config.yaml
n_head: 2
norm_place: "pre"
norm_eps: 1e-05
rope_base: 10000.0
rope_fraction: 0.5
bias: "all"
init: "uniform"
init_std_up: 0.0475
lr_mult_qkv: 0.4
lr_head: 0.00617
warmup_steps: 200
final_lr_fraction: 0.0
batch_tokens: [65536, 131072, 196608]
train_tokens: 651800000
steps: 5206
MLP neurons of a small language model. Each row is named by its layer, matrix (up: input weights) and neuron, and shows model dimensions 0-127. Each number is 128 + 24 x the weight over its row's rms, rounded and kept within 0 to 255.
A block is one neuron, or neurons of one layer that tend to fire together. After each block is what it responds to, as a language model described it from the Wikipedia text at the highest values.

L10.up14 [ 65 104 135 127 178 114 140 155 112 123 153 172 114 112 137 127 108 140 114 103 131 119 152 118  96 144 101 127 115 103 105 117 132 168 145  83 113  79 115 142 121 156 134 100 136 138 135 122 142 110  85 125  83 172  94 133 132 151 126  81 113 143 151  96 109 119  88 136 120 111 114 177 133 156 124 110 118 135 110 155 160 133 106 147 145 163 107  76 130 191 142 113 129 138 162 165 117 115 143 135 163 152 154 131 144 100 112  93 111 118 136 134 138 154 135 140 151 144 101 138 151  98 177 185 162 107 125 120]
L10.up32 [133 139 129 156 179 105 137 157 126 113 132 148 140  78 118 123 136 117 114 112 115 117 143 117  93 109 116 112  95  86 116 113 104 123 137  83 118 119 124 145 114 108 123 145 148 158 106 138 147 129 134 128  93 158 129 132 137 112 117 112 148  70 121 110 168 186 156 123 131 172 125 135 122  94 117 107 163 127 141 146 157 125 130 165 113 115 106  81 144 120 155  75 173 137 112 150  95  97  99 130 121 123 143  99 117 112 152 132  86 133 152 128 115 151 104 145 118 104 137 137 125 105 152 167 122 107 137  95]
L10.up58 [156 162 170 121 162 148 119 136 135 138 128 124 134 152  99 116 146 118 143 114 113 130 150 116 135 146 130 129  96 126 131 112 210 157 167 123 162 145 179 130 128 136 113 134 121 131 136 150 132 106 170 114 110 118 101 110  95 118 149  84 132  95 156 124 148 151 105 115 149 136 129 175 137 144 116 130 181 142  69 169 155 124 121 164 118  79  93 162 134 164 122 132  96 136  77 147 155 107 146 129 117 114 115 118 147 136 136 148 140 137 138 121 145 124  94 129 119 125 133 117 144  88  92 155 180 105 127 118]
L10.up278 [ 82 130 133 140 119 137 163 122 143 150 127 165  98 122 113 118  70 135 104 131 171 127 177 146 114 150 138 163 129 103 148 121  86 113 128  81 173 119  81 125 114 119 136 101 160 126 161 176 141 135 116 112 111 132 120 143 155  99  95 133 114  92 150 111 136 158 149 101 132 145 134 139 139 120 123 112 141 116 124 138 134 115 139 140 123 102  94  88 164 153  88  77 119 126 144 125 110  73 133 123 110 100 154 122 102  83 119 142  80 177 140  87 132 125 133 104 140 141 109  93  98 121 149 134 162 163 113  84]
L10.up291 [ 81 144 131 159 150  99 115 115 111 156 143 163 152  88 181 148 116 134 148 118 112 136 139 140 109  86 108 125 154 122 150  97  93  94 146  76 120 114 141 159 161 156 136 108 140  71 132 149 141  95 113 120 107 163  95 153 166 156 124 133 140 105 104 102 119 150 120 141 109 147 132 123 133 135 147  85 168 142 116 116 166  86 152 143  85 119 154 114 123 134 125 157 108 156 150 159 114  53 117 129 143 123 113 126 166 122 140 124 107 126 162  89 122 150 138 161 167 157 110 115 162 144 116 135 131 130 107 107]
L10.up352 [ 70 114 162 137 108  81  76 108 174 120 125 167 130 149 129 108 152 150 142  69 145 135 143 112 139 116 113 112 168 112 124 141 133 127 148 133 151 106 128 121 104 138 144 126  94 139 130 146 124  79 113 113 151 139  98 133 127 120 116 120 134  98 134 128 116 100 114 122 160  80 111 152 123 148 195 181 178 134 125 105 171  97 135 118 147 110 115 123 109 161 134 137 104  91 109 129 105 147 124 105 146 118 133 102 121 136 106 157 121 139 147 106 182 112 176 155 121 120  94 124 116 134  99 126 125  82 150  99]
L10.up394 [126 147  95  96 157 140 125 157 104 133 154 121  71 150 113 113 133 133 105  92 150 119 120 105  82 100 144 128 114 122 142 111 155 183 157 104 141 128 130 172 159 137 160 167 144  93 109 143 115 115 142 115  98 152 120 162 101 133 130 117 139  97 129 112 109 115 117 110  87 147 180 131 117 150  80 104  98 122  97 152 120 150 138 177 106 141 143 161 106 113 116 106 143 128 128  63 135 143 129 147 109 142 148 106 107 124 106 134 100 140 125 100 119 162 103 161 144 155 134 139  95  82 149 166 104 135 143  88]
L10.up508 [164 137 126 147 131 140 100 139 125 123  97 147 149 105 133  99  92 101  89 161 164 133 122  79 131 134 120 139 136 124 164 109 138 126 109 119 125 120 154 147 131 130 173 122 140 113 128 145 123 154 157 117 128 153 130 133 172 133 155 152 166 168 129 147 129 155 129  81 151 109  90 136 108 111 152 164 150 141 142 134 142 119 164 103 145 134 143  80 137 148 144 153  83 115 116 117 128 105  98 132 154 168 127  96  78 145 100 101  67 137 125 154 173 105 116 153 146 122 107 106 183  86 113 159 130 117 115 133]
L10.up532 [117  94  95 126 132 140 117 137 134 115 127 120 159 138 137 128 117 111  92 149 127  87 129 101 131 115 145 143 123 122 126 141 101 133 133 119 150 119 157 148 105 103  97  99 153 156 124 173 167 168 100 105 145 182 101 154 129  99  76 134  94 119  99 176 117 116 112 117 153 124 111 133 107 182 145 151 136 165 163 125 140 116 107 129 114 136 142  58 117  75 155 138  85 107 120 111 115  91 167 116 126 114 157 114 132  88 155  88 146 138 133 120 104 106 111 139 114 118 107  77 100 107 130 136 117 127 124 126]
L10.up636 [ 98 122 132 129 112 118 158 138 100 127 119 153 119 137 131 118 126 131 122 108 131 154 130 107 116 154 146 147  85 120 149  94 100 145 128 123 122 156 124 127 121  98 142 157 132 177  98 172 128 137 123 137 109  97 116 155 147 136 109 109  85 115 157 117  97  66 184 145  95  71 104 128 110 128 154 146 132 131 162 151 121  83 170 166 106  96 157  97 119 125 101 118 131 141 136 113 139 122 137 150 120 119 136 157 112 107 106 113 135 139 116 120 181 111 120 134 108 155 140 161 140 131 106 159 143 148 132 148]
L10.up687 [114  91 110 158 157 129  95  59 152 134 172 127 123 143  84 146 115 142 147 154 121 128 145 117 129  86 166 114 155 152 159  88 132 111 111 127 103  75 127 163 129 129 130 115 179 154 130 163 125 141  90  87 159  92 116 133 119 126 137 123 133 128 135 120 134 141 149 121 155 125  79 148 175 158 117 138 117 102 127 142  97 110 115 139 134 119 174 158 147 101 159 127 146 143  92 107 176 138 166 154 121 126 146  84 156  91 108 148 113 161 181 156 130  87 135 118 146 116 154  93 129 120  83 166 142 134 139 116]
L10.up711 [105 119 120  64 158 131 113 146 120 128 130 155  98 122 147 172 143 116 143 141  94 131 156 123 154 129 118 153 133  96 121 117 152 139 125 135 152 155 118 133 146 112 164 115 119 111 146 149 183 162 128 101 136 196 123 123 129 134 113 108 147 122  81 116 110 116 154 142 126 141  99 109 103  92 104  76 110 127 193 133 189 116 149 138 128 149 126 119 143 144 147  94 125 138 147 137 141 142 115 118 152 138 111 100 128 139 110 129 141 108 109 114 165  96 185 138 138 141  81 110 110 115 113  87 113 129 157  83]
L10.up807 [139 137 103 111 160 171 139  71 117 161 118 163  74  97  98 124 145 142 116 113 123 102 106 157 135 116 101 124 121 139 107 123 155 151 128 139 143 118 152 140 131  97 156 127 109 102 151 130  64 138 113 156 110 103 135 142 147 108 116 122 110  93 108 103 125 138 135 131 123 137 124 132 169 125 113 198 111 116 176 133 138  90 122 191 125 162 135 111 168 122 109 125 130 152 150 165 107  97 140 160 172 122 144 104 121 101 156 142 116 135 100 133 130 122  95 110 106 106 123 104 130 109 116 155 149  96 132 137]
L10.up834 [141 119 157 118 165 106 128 100 151 141 152 134 135 129 148 157 121  97 141 126 177 143 140 109 104 100 178 142 128 168 121  67 124  81 152 120 127 136 137 105 126 143 111 126 157 139 113 136  94 129 117 130 181 134 123  71 109 138 104 102  86 130 139 121 125 153 154 112 162 156 121 179 134 128 128 180 140  96 145 127 141  82 142 127 132 134 131 111 120 156 168 146 141 128 124 113 110 139  88 192 149  93 124 122 129 154 128 148 111 144 166 136 136 123 140 126 166 122  74 143 134 159  89 132 125  93 144 110]
L10.up865 [153 139 107 131 114 127 120 108 122 103 144 148 112 110 174 148 150 188 153 111 125 112  97  68 139 108 165 137 126 135 118 105 141 131 110 113 128 110 211 155 101 136 151 110 167 126 167 158 151 103 107 116 119 111 124  95  87 105 152 128 118 135 121 124 113 115 119 121 118 145 119 131 134 165 101 142 112 142 153 122 150 124 148 139 133 113 105 114 115 164 166 121 145 169 101 168 152 173 145 139 130 115 174 156 140 109 159 143 135 114 101 151 138 134 159 109 146 136  88 121 103 134 120 117 155 133 119  86]
L10.up910 [147 156 163 131 122 144 142 146 137 107 179 116 102  96 120 130 127 140 110  92 128 112 110  97 115 133 161 168 110 116 149  93 138 120 138  99 149 161 162 127 100 142 121 120 143  97  99 120 125 115  71  80 173  92  51 139 127 139 105 103 110 108 166 111 133 161  88 144 174 128 120 123 100 161 127 138 149 146 139 121 133 109 145 146 120 122 146 133  91  93 150  97 133 144 111 100  72 129 109 156 158 137 114  94 161 105 180 154 155 160 100 107 166 132 103 111 139 138 129 138 136 106 160 159 159 155  97 109]
Description: Subject end, before verb

L3.up85 [118 189 143 144 158 162 164 117 119 157 133 125  80 121 129 136 145 132 118 106 125 116 120 134 131 125  80  77 152  94 116 160 107 118 141 145 131 145 146 151 125 132 124  98  77  93 171 122 151 147 138 148 112 160 140 172 115 105 108 129  97  87 141 123 152 154 151  97 128 123 102 177 135 135 115 130 156  99  99  68 109 100 102 129 113 192  94  93 105 148 121 126 126 114 146 156 134 157 102 141  98 162 126 115 136 129 155 138 109 159 109  80 168 147 119 133 116 114 105 120 164 107 149  83 134 117 104 115]
L3.up265 [119 145 107 122 143 144 177  97  99 118 140 136 109 115 148 124 119 172 104 140  97 125 130 136 123  85 140  91 143  96  69 137  97  89 104 143 119  91  95 130 100 123 136  98 106 126 150 113 125 128  98 170 126 155 111 132 175 127 130 119 138 103 163 120 169 167 135 153 118 173 117 149 130 171 104 164 129 125  81 118 135 142 131 129 102 108 117 100 118  68 145 127 136 102 170 108 107 187 116 145 142 154 100 131 103 105 168  90 125 114 111 105 139 121 138 127 140 117 104 131 139 125 137 110 129 144 122 108]
L3.up346 [179 129 128 167 132 139 146 110 146 123 131 147 100 115 139 133 143 131 132 117 138  88 174 129 134 115 112  94 130 161 119 155 146 134 116 126 139 142 182 122 134  93 177 130 175 133 135 138 102 114  75 125 154 120  92 116 126 124 154 120 138 117 131 114 165 140 108  81  68 121  96 150 139 155 121 159 122 124 107 132 145 137 130 138 106 150 139 104 133 154  92 130 114 109 140 140 109 128 132 133 127  86 115  90  69 126 104 151 122 129 228 117 114 169 137 142 160 106 138 127 175 119 127  98 168  58  97 114]
L3.up1000 [138 104  89 164 118 130 141  86 134 150 106 195 125 148 138 171 128 152 113  78 125 131 150 136  78  99 119 114  99 109 137 137 119 137 134 134 122 110 131 124 145 160 118 114 135 163 135 114 100 126 114 103 144 118  92 107 115 117 128 183  80  81 151 107 159 180 117 141  79 151 109 116 149 149 129 154 153 116 133  87 143 109 148 132 146 109 121 133 154 108 144 122 144 124 143 149 136 139 114 137 123 122 150 109  68  91 138 121 100 165 124 107  90 151 116 108 176 129  85 114 129 150 169 127 136 101 111 133]
Description: Infinitive marker "to"

L4.up590 [ 94  81 135  75 126  68 158 186 115 156 118 130 144 122  65 123 116 119 107 124 114 111 129 104 108 169 124 117  94 133 133  97 117  79  96 116 104 126  93 121  99 108 139 129 123 137 102 115 179 124 111 145 100 156 104 117 118 115 134 120 131 119 141  91  97 160 131 148 111 142 130 155 119 110 118 134 127 137 131 137 107 134 121 130 134 155 142 110 142 133 119  96 167 107 120 111  71 136 123 138 130 164 117 169 139 114 143 102 137 140 145  92  90 106 145 143  86 111 157 123 174 172 165 158 147 136 160 100]
Description: Clause-opening prepositions

L10.up169 [140 106 147  88 108 112 135 142 170 123 100 124 131  49 111 138 117 153 121 100 141 112 133 165 146 164  85 129  86 137 106  99 114  88 128  58 166 150 165  99 133 116  97 123 106 143 175 136  80 171 142  85 125 117 123 120 136 108 164 100  78 151 162  94 113 164 137  99 135 146 114 103 136 119 146 102 113 163 122 119 148 117 151 137 136 151 124 144 140 120 135  47 102  97  95 131 145 128 145 115 123 140 128 142 151 144 140 101 124 140 161 131 131  93 149 103 137 138  86 139 143 136 115 126 127 145 155 161]
L10.up223 [151 153 134 127 104  94  97 115 197 135  93 162 169 129 131  92 160 143 128  97 137 145 116 148 125 126 124 144 164 122 125 119 133 146 100 128 120 114 106 139 106 128 120 114 131  65 150  99 143 138 140 166 152 171 166 134 155 144 171  84 108 144 124 119 150 118 167 152 106 193 175 126 133 142 121 157 133 146 129 132 135 135 107 116 157 135 126 105 118  89 120 100 153 140 127  83 178 114 149 115 104 147  94 128 112 155 165 115 137 157 113 129 163 121 104 147 110 119 118  91 104 158 119 131 103 117  73 134]
L10.up225 [121 136 138 115 140 127 106  96  81 113 109 101 141 115 102 138 122  77 117 120  96 113 165 142 111 124  54  98  97 181 131 109 121  89 147 126 109 155 114 106 119 141 127 116 127 123 159 143  88 107 118 148 105 172 126 135 122 123 108 141 140 105 128 127  98  97 158 165 134 146 125 131 170 129 103 132 125 121 132 141 140 104 146 114 136 154 135 117 112 101 133 105 127  92 164 135  99 146 127 142 140 143 112 117 170 159 167 171 156 127 150 131 135 118 126 183 188 104 178 115 127 170  91 161 125 147 125 121]
L10.up292 [100 121 132 156 141 110 152 130 127 135 151 120 136  90 160 145 143 137 135 142 108  70  96 131 144 145 150 135 114 131  98 116 140 142 122 112 145 122 166 116 106 148 118 155 150  94 132  95 134 169 109 128 127 154 161 128 115 132 159 108 161 142 120 130 133 159 143 155 122 170 108 114  81 158 109  92 112 108  99  91 116 138 124 142  81 168 169 137 190 170 114 120 144 112 114 111 118  75 108 122  96 150 112 157 143 165 162  76 134 123 121 132 135 134 131 164 163  96 168 107 120 108 124 139 141 127  83 122]
L10.up447 [ 84 155 153 161 150 150 107 154 128 119 142 125 115 101 100 135 122 137 166 121 137 102 104 124 153 172 173 130 182 150 161 141 149 129  93  49 106  76 103 126 108 134 115 118 180 116 161 118 183 108 148 137  94 151 181 173 175  97 125 113 136 177 127 129 113 110 136 123 175 156 156  84 141 109  97 127 123 152 133 130  89  83 149 139 139 154 131 152 111 148  99 141  91 145 134 119  98  95 159 133 125 138 158 123  98  99 133 151 127 125 152 135  96 120 135 140 115 136 102 153 128  76 126 146 121 150 124 112]
L10.up556 [103 116 110 113 158  95 112 152  47 198 172  99  68  97 156 169 152 181 119 116 166 171 105  75  97 137 125 147  91 134 114  91 146 132 143 138 128 110 103 200 121 101 123 114 167 155 144 123 121 153  92 128 125 133 120 120 164 134 139 140 104 133 145 127 113 134 131  99 140 125 147 167  81 143 125 163 120 123 120 158 110  77  99 146 151 164 110 107 163 122 127 108 140 137 147 104 132 147 164 141 118 127 101 138 127 132 152 140  91 119 123 131 148 142 154 152 123 153 164 144 107 125 121 145  71 125 154 117]
L10.up581 [119 164 153 130 109 129  93 145  86 156 141 139 133  88 160 149 156 111 138 156 133 121 112 123 113 106 127 112 162 165 183 118 120 177 147  97 114 139 108 150 121  96 147 122 115 106 119 149  86 136 158 119 141 184 100 123 136 110 151 103 177 131 147 100 136 161 155 145 132 153 103  88 133 150  57 119 108 139 133  97 136 157 151 138 125 125 125 125 110 185 106 146 124 133 113 116 126 117 162 167  82 163  96 130 134 103 127 145 108  82  99 130  73 119 114  96 159 108 108 124 156 124 134 147 111 138 153 126]
L10.up583 [ 86  90 136 131  98 143 117 159 163  71  67 161 140  90  93 158 151 132 112  99 116 126 130 131  88 143 153 114 130 131 140 100 174 121 156  94 137 112 186 177 169 136 121 135 155 133 141 136 119 118  62 125 122 159 126  88 132  92 132 134 122 130 149 146 113 105 140 143 111  93 132 175 145 133 176  97 111 136  89 126 121 106 144 139 115 125 156 162 112 161  86 121 127 118 117 173 143 106 127 131 164 165 139 128 118 140 122 138  94 130 120 155 122  84 100 124 150 139 166 170 184 126 125 119 112 139 105 110]
L10.up648 [ 88 108 108 126 118 104 113 145 110 170  88 125 106  76 140  87 119 134 147  67 186 114 103  89  95 141 140 116 146  91 170  93 102 146 140 141 112  65 141 115 110 136 136 161 161 133 103 126 116 154 141 109 122 149 107 143 146  91 128 108 124 134 134 113 122 211 115 124 163 156 100 115 132 109 127  96 170 119 139 113  99 157  90 140 166 132 147 144 122 115 135 127 136 166 146 131 112 117 126 150 139 161 152 116 126 122 170 128  85 104 123 112 137 162 128 145 135 126 132 122  94 104 109 142 100  90  72 123]
L10.up685 [ 81 106 157 118 144 157 110 135  83 137 129 121 186 105 110  92 137 147 137 152 112  75 144 164 144 140  94 143 129 123 151 126 137 126 174 121 126 101 123 102 136  66 148 129 139 145 120 123 109 120 129  90 130 142 169 138 143 150 154 112 127 145 156 106 133 114 146 121 164 118 147 135 170  97 157  96 137 162 133  93 109 140 113 138 158  91 110 129 151 125 171 122 141 160 111 155 184 183 112 140 108 139 128 116 168 129 129 152 107 107 115 140 135  86 130 134 164 132 154 119  89  77 106 135 137 120 143 117]
L10.up704 [147 152 127 145 141 118 113 151 160  97 116 100 150 105 102 118 124 154 109 100 129 111 159  71 101 122 119 131  94 122 133 151 147 148 122 116 121 135 135 125 156 121  92 116 123 122 125 123 152 145  80 130 141 146 158 156 128 101 160 150 113 179 150 130 133 125 122 165 154 196 123  99 165 128 146 110  79  66 138  80 134 161  85  96 111 115 174 152 141 190 192 110 134 173 140 118 143  68  94 161 148 102 139 115 119  98 136 104 116 121 140 128 120 143 123 165 123 120 142 134 157 156  76 114 139 119 179  86]
L10.up738 [111 122 136 110 159 130  95 115 139 140 136 123 138 112 127 135 109 117 134 140 156  93  82 155 147 167 165 128 161  92 125 133  87 110  94 128 132 123 110 153 125 100 120  99 128 150 131  95 129 131  97 122 165 132 126 170 166 155 151 143 146 203 159 108 181 109  89 182 130 112 126 142 131 110 140 127 117 114  86  82 174 170 178 134  74 139 141 109 153  87 153 114 114 160  93 135 126 143 132 137 155 144 142 140 149  99 158 138 146 156 144 168 125 116  88 109 125 122 129 114 142 145 107  96 118 137 141 112]
L10.up833 [155 143 163 126 124 107 151 145 114 122 142 109  94 129 165 138 132 137 151 141  79 148 139 121  94 110 123 120 120 132 150  90 128 123 122 148 152 120 129 145 135  89 154 114  66 121 103 108 129 145 112 164 136 165 103 152 111 142 106 114 163 126 137 130 155 120 147 128 131 143 125 111 105 116 114 120 128 118 198 109  99 119 162 142 136  82 143 157 114 169 105  92 145 178 127 136 164 153 120 159  88 131 133 149 135 109 117 125 107 125 175 137 115 175 108 107 121 109 128 137  81 113 148 118 106 145 155 139]
L10.up844 [160 103 151 120 119 102 134 196 132 115 169 115 140 135  96 141 143 138 153 147 123 124 138 138 129 106 115 148 133 142 150 122 161 178 132 128 125 129 135  92 129 155 115 121  92  87 145 123 147  88 151 137 157 120 120 119 126  93 175 107  94 165 132 130 114 166 153 142 101 126  77 151 168 100 128 130  89 144 125  89 107 118 143  86 164 113 134 153 126 131 102  99 147 109 156 140 106 135 125 152  82 151 134 140 136 121 164 132 150 106 156 147  67  98 147 131 137 142 133 108 189 139 148 126 105 137  89 123]
L10.up867 [143 124 145 114 136 152 112 149  85 165 150 118 149 133  86  93 131 150 135 157 136 108 116 166 118 128 110 119 139 136 153 153 163 141 164 118 121 145 161 118 105  64 148 134  93 138 130 160 103 136 143  91 112 140 122 173 116 132 140  92 144 106 103  93 123 125 136 171 128 115 129 179 155 100 137  87 103 182 113  92 127 146 163  88 110 130 125 116 157 167 154 128 126 134 101 135 183 125 161 171 112 167  95 117 159  93 106 104 159 166 127 152 130 112 158 141 175 112 122  92  86  78 157 151 155 153 128 156]
L10.up916 [138 109 155 103 120 123 102 147 146 116 126 107 146 146  91 107 153 123 121 124 121 118 133 145 132 108 195 113 120 165 126 108 108 135 152  83 151 149  65 118 152 121 124 166 150 129 114 106 128 120 106  81 165 139  98 139 139 123 142 138 132 113 136  79 135 188 101 145 120 140 150 162 103 135 125 102 118 146 128  92 103 147  95 144 100 117 119 134 151  98 118 128 155 132 142 109 119 132 120 135 109 162 146 119 166 113 141 122  90 141 151 146  99 138 111 153 190  73 153 140 142 133 101 121 121 128 109 101]
Description: Word-initial "in" prefix

L4.up495 [184 139 186 128 147 137 100 174 130 102 151  92 119 138 158 146  92 136 105 118 146 148 139 149 132  97  94 128 166 120  90 102 108 125 121 188 119 142 180 123 126 138 123 137 107 117 120 125  97 123 145 104 150 131 136 127 158 115 142 154 139 120 125  90  97 133 129 118 145 125  93 170 152 118 123 121 136 146 132  91 123 139 107 135 139  95 126 128 146 150 133 155  96 164 135 111 134 126 133 120 177 149 115 137 150 138 166 151  85 116  98 135 127 103 113 129 149  93 120 116 121 118 141 134 130 135 100 105]
Description: Finite verb after subject

L3.up457 [119  97 124 137 114 115 140 178  93  90 136 161 106 145 155 163 144 158  98 108 126 123 164  62 108 135 128 115  86 126 145  86 183 102  94  96 108 111 135 103 158 136 135 101  97 130 128 143 147 146 112 125 137 135 150 118 151 115 110  67 164  99 139 170 166 115 121  94 122 147 138 114 130  98 152 162 154 123 135 133 147 122 104 138  89 147 122 143 138 130 130  86 148 121 152  84 136 167 128 125 166 138 153 128 152  88 197 176 120 103 117 101 118 125 113 148 127 162 134 139 117 138 146 179 137 108 181 122]
L3.up850 [130 112  95 122 135 177 105 102 124 138 111 108 124 144 143 122 147 114 146 161 132 152 122 102 109 150 120 112 128 117 163 126 124 106 138 143 105 103 158 126 110 100  91 104 108 137 121 107 144 130 134 132 131 124 146 164 137 133 146 126 120 129 153 148 142 131 120 150 132 127 136 157 152 121 127 114 137 126 111 141 159 136 140 134 113 137 115 139 119 115 141 111 142 155 114  88 109 139 140 161 114 167 148 158 157 133 102 109 121 165 142 117 123 143 158 133  89 130 106  94 171 127 152 159 106 121 101 138]
L3.up930 [119 160 166  97 173 109 148 155 118 119 118  87 118 128 118 182 147 134  97 120 150 146  91 126 116 146 114  93  96 124  95 122 149 101 139 139 141 138 135 148 161 120 144 108  91 144  98 142 163 161 150  94 142 134 135 144 160 142 127 116 139 155 141 127 100 120  95 120 110 157 152 141 124 107 179 155  82 112 108  98 128 155 118  91 135 145 125 118 112 108 142 176 124 134 115 145  76  89 125 163  92 180 128 138  98 158 159 112  86 148 116 126 126 122  94 124 101 154 141 150 168 140 112 158 128 136 104 115]
L3.up983 [102 130 128 135 130 113 168 169 113 137 116 146 129 142 146 103  89 108 100 120 111  71 122 150 138 142 110 125  85 157 122 128 107 100 120 115 132 118  96 129 145 124 151 150 145 104 152  92 122 172 173 123 100 123 158 116 121 102 132  86 172  97 124 140 137 111 110 127 125 162  93 139 159  95 132 125 133 179 135 163 118 114 120  94 135 117 115 120 108 121 103 117 136 128 121 111 130 132 152 123 182 170 155 114 149 106 135 158 100  89 123 122 131  77 150 154 102 143  81 146 152 140 125 138 140 118 120 164]
Description: In after opening punctuation